From a checkpoint of a small transformer trained on Wikipedia.
Size: 12 layers, MLP 768 SwiGLU, 37.6M parameters.
Architecture: LayerNorm before each block, rotary positions, tied embeddings.
Training: a variant of Adam for these matrices, 1020M tokens, 7782 steps.
MLP neurons of a small language model. Each row is named by its layer, matrix (down: output weights) and neuron, and shows model dimensions 400-463. Each number is 50 + 10 x the weight over its row's rms, rounded and kept within 0 to 99. A neuron's up and down rows have the sign that makes its largest values positive.
Before each neuron's rows, "raises" lists the tokens whose logits its output raises most directly, leaving later layers aside; "fires before" lists the tokens most often just after its 100 highest values on Wikipedia text that the model never trained on.

raises: "'", "’", "du", "dy", "d"
fires before: "'", " -"
L8.down336:41 52 31 38 64 43 50 61 49 55 59 41 49 63 42 32 32 52 43 39 41 61 50 34 58 58 44 51 52 50 52 66 20 68 42 53 73 49 40 36 35 36 61 63 27 53 43 53 58 42 50 51 58 54 14 40 53 43 49 66 49 43 52 51

raises: "”.", ".", ").", ";", " but"
fires before: ",", ".", " in", " and", "'", " to"
L9.down142:54 60 46 53 23 44 67 36 50 42 55 52 54 61 48 75 41 54 47 64 55 53 56 56 32 58 43 38 32 53 47 40 48 48 36 38 60 41 45 51 60 39 49 51 48 60 62 55 43 45 40 37 46 44 48 41 45 41 49 48 27 32 57 46

raises: "s", "si", "se", "nan", "so"
fires before: "s"
L8.down390:53 47 57 75 52 34 53 65 52 62 45 44 46 47 57 41 43 47 55 45 56 59 55 52 48 42 45 39 63 46 47 64 46 39 47 56 58 56 58 61 52 61 46 42 60 54 44 48 58 32 43 46 40 37 45 46 34 47 52 51 58 56 48 43

raises: "\")", "\").", ")\"", "\"", "Professional"
fires before: ")", "\"", "\".", ".\"", "\",", ")."
L9.down92:60 76 56 44 34 61 59 72 56 59 53 48 53 51 44 47 38 41 53 55 73 62 52 44 51 51 47 51 40 48 35 67 56 55 41 49 62 53 44 53 30 56 37 68 39 56 49 60 57 55 44 63 73 57 61 56 43 42 54 48 62 56 37 65

raises: "'", "′", "\"", "’", "\";"
fires before: "'", " |", "′"
L8.down128:44 70 49 41 72 43 65 64 39 46 63 47 67 47 55 50 49 48 42 54 47 51 44 31 51 47 54 62 64 30 54 54 30 67 45 62 60 50 42 56 52 60 39 58 44 47 48 45 43 68 51 40 59 50 58 45 59 65 44 77 47 39 53 49

raises: "”", "\")", ")\"", "ord", "\")."
fires before: "\n"
L7.down522:60 49 44 49 59 43 68 47 47 62 47 46 48 52 45 47 70 58 56 39 79 50 59 47 44 49 42 51 51 51 57 46 49 64 55 42 46 31 51 60 52 51 52 41 71 49 45 58 56 42 62 45 75 53 53 42 43 68 43 64 27 57 40 60

raises: " while", " upon", " whilst", " following", " during"
fires before: ".", ",", " in", " and"
L9.down650:55 45 51 44 56 56 59 49 39 39 57 25 65 53 62 49 67 62 65 62 88 63 42 45 47 52 54 34 18 56 42 40 69 45 59 71 46 42 65 38 42 55 90 46 48 49 53 38 61 48 55 54 55 57 53 43 61 60 37 59 40 37 47 40

raises: "\").", "),", "\")", "”.", ")."
fires before: " |", "|", ","
L5.down582:55 54 35 51 48 68 67 43 68 28 41 59 39 40 53 47 37 59 56 47 56 52 68 43 36 48 40 53 44 63 65 39 57 43 59 40 53 27 69 50 48 54 41 51 41 68 60 51 66 43 44 44 55 57 41 57 60 68 47 55 58 47 72 70

raises: "),", ")", ").", "ed", " |"
fires before: " |", ")"
L7.down380:33 56 48 50 36 29 54 45 59 39 67 41 54 45 69 60 53 70 65 41 37 57 38 41 30 56 53 52 27 39 47 49 45 47 52 76 58 46 64 46 69 59 45 43 39 52 43 43 72 44 38 59 53 55 49 60 57 55 55 49 58 46 54 55

raises: "s", "si", " Cancer", "sia", "sion"
fires before: "s"
L9.down140:58 48 48 44 51 43 48 49 52 79 62 70 61 45 53 47 44 60 54 58 77 69 51 33 47 36 30 42 40 55 54 53 39 47 38 53 67 44 56 66 48 54 61 51 44 41 45 56 54 30 53 39 44 46 50 47 41 51 61 54 49 49 50 66

raises: "\")", "\").", ")\"", "”", "?\""
fires before: "|", "\n", "-"
L9.down84:52 49 55 50 59 39 46 33 38 55 41 36 51 42 54 53 49 79 74 42 54 45 47 41 59 53 59 58 37 40 58 46 61 65 51 57 47 30 59 54 45 52 61 55 54 40 60 47 49 51 50 46 60 44 56 62 60 67 62 42 37 39 48 42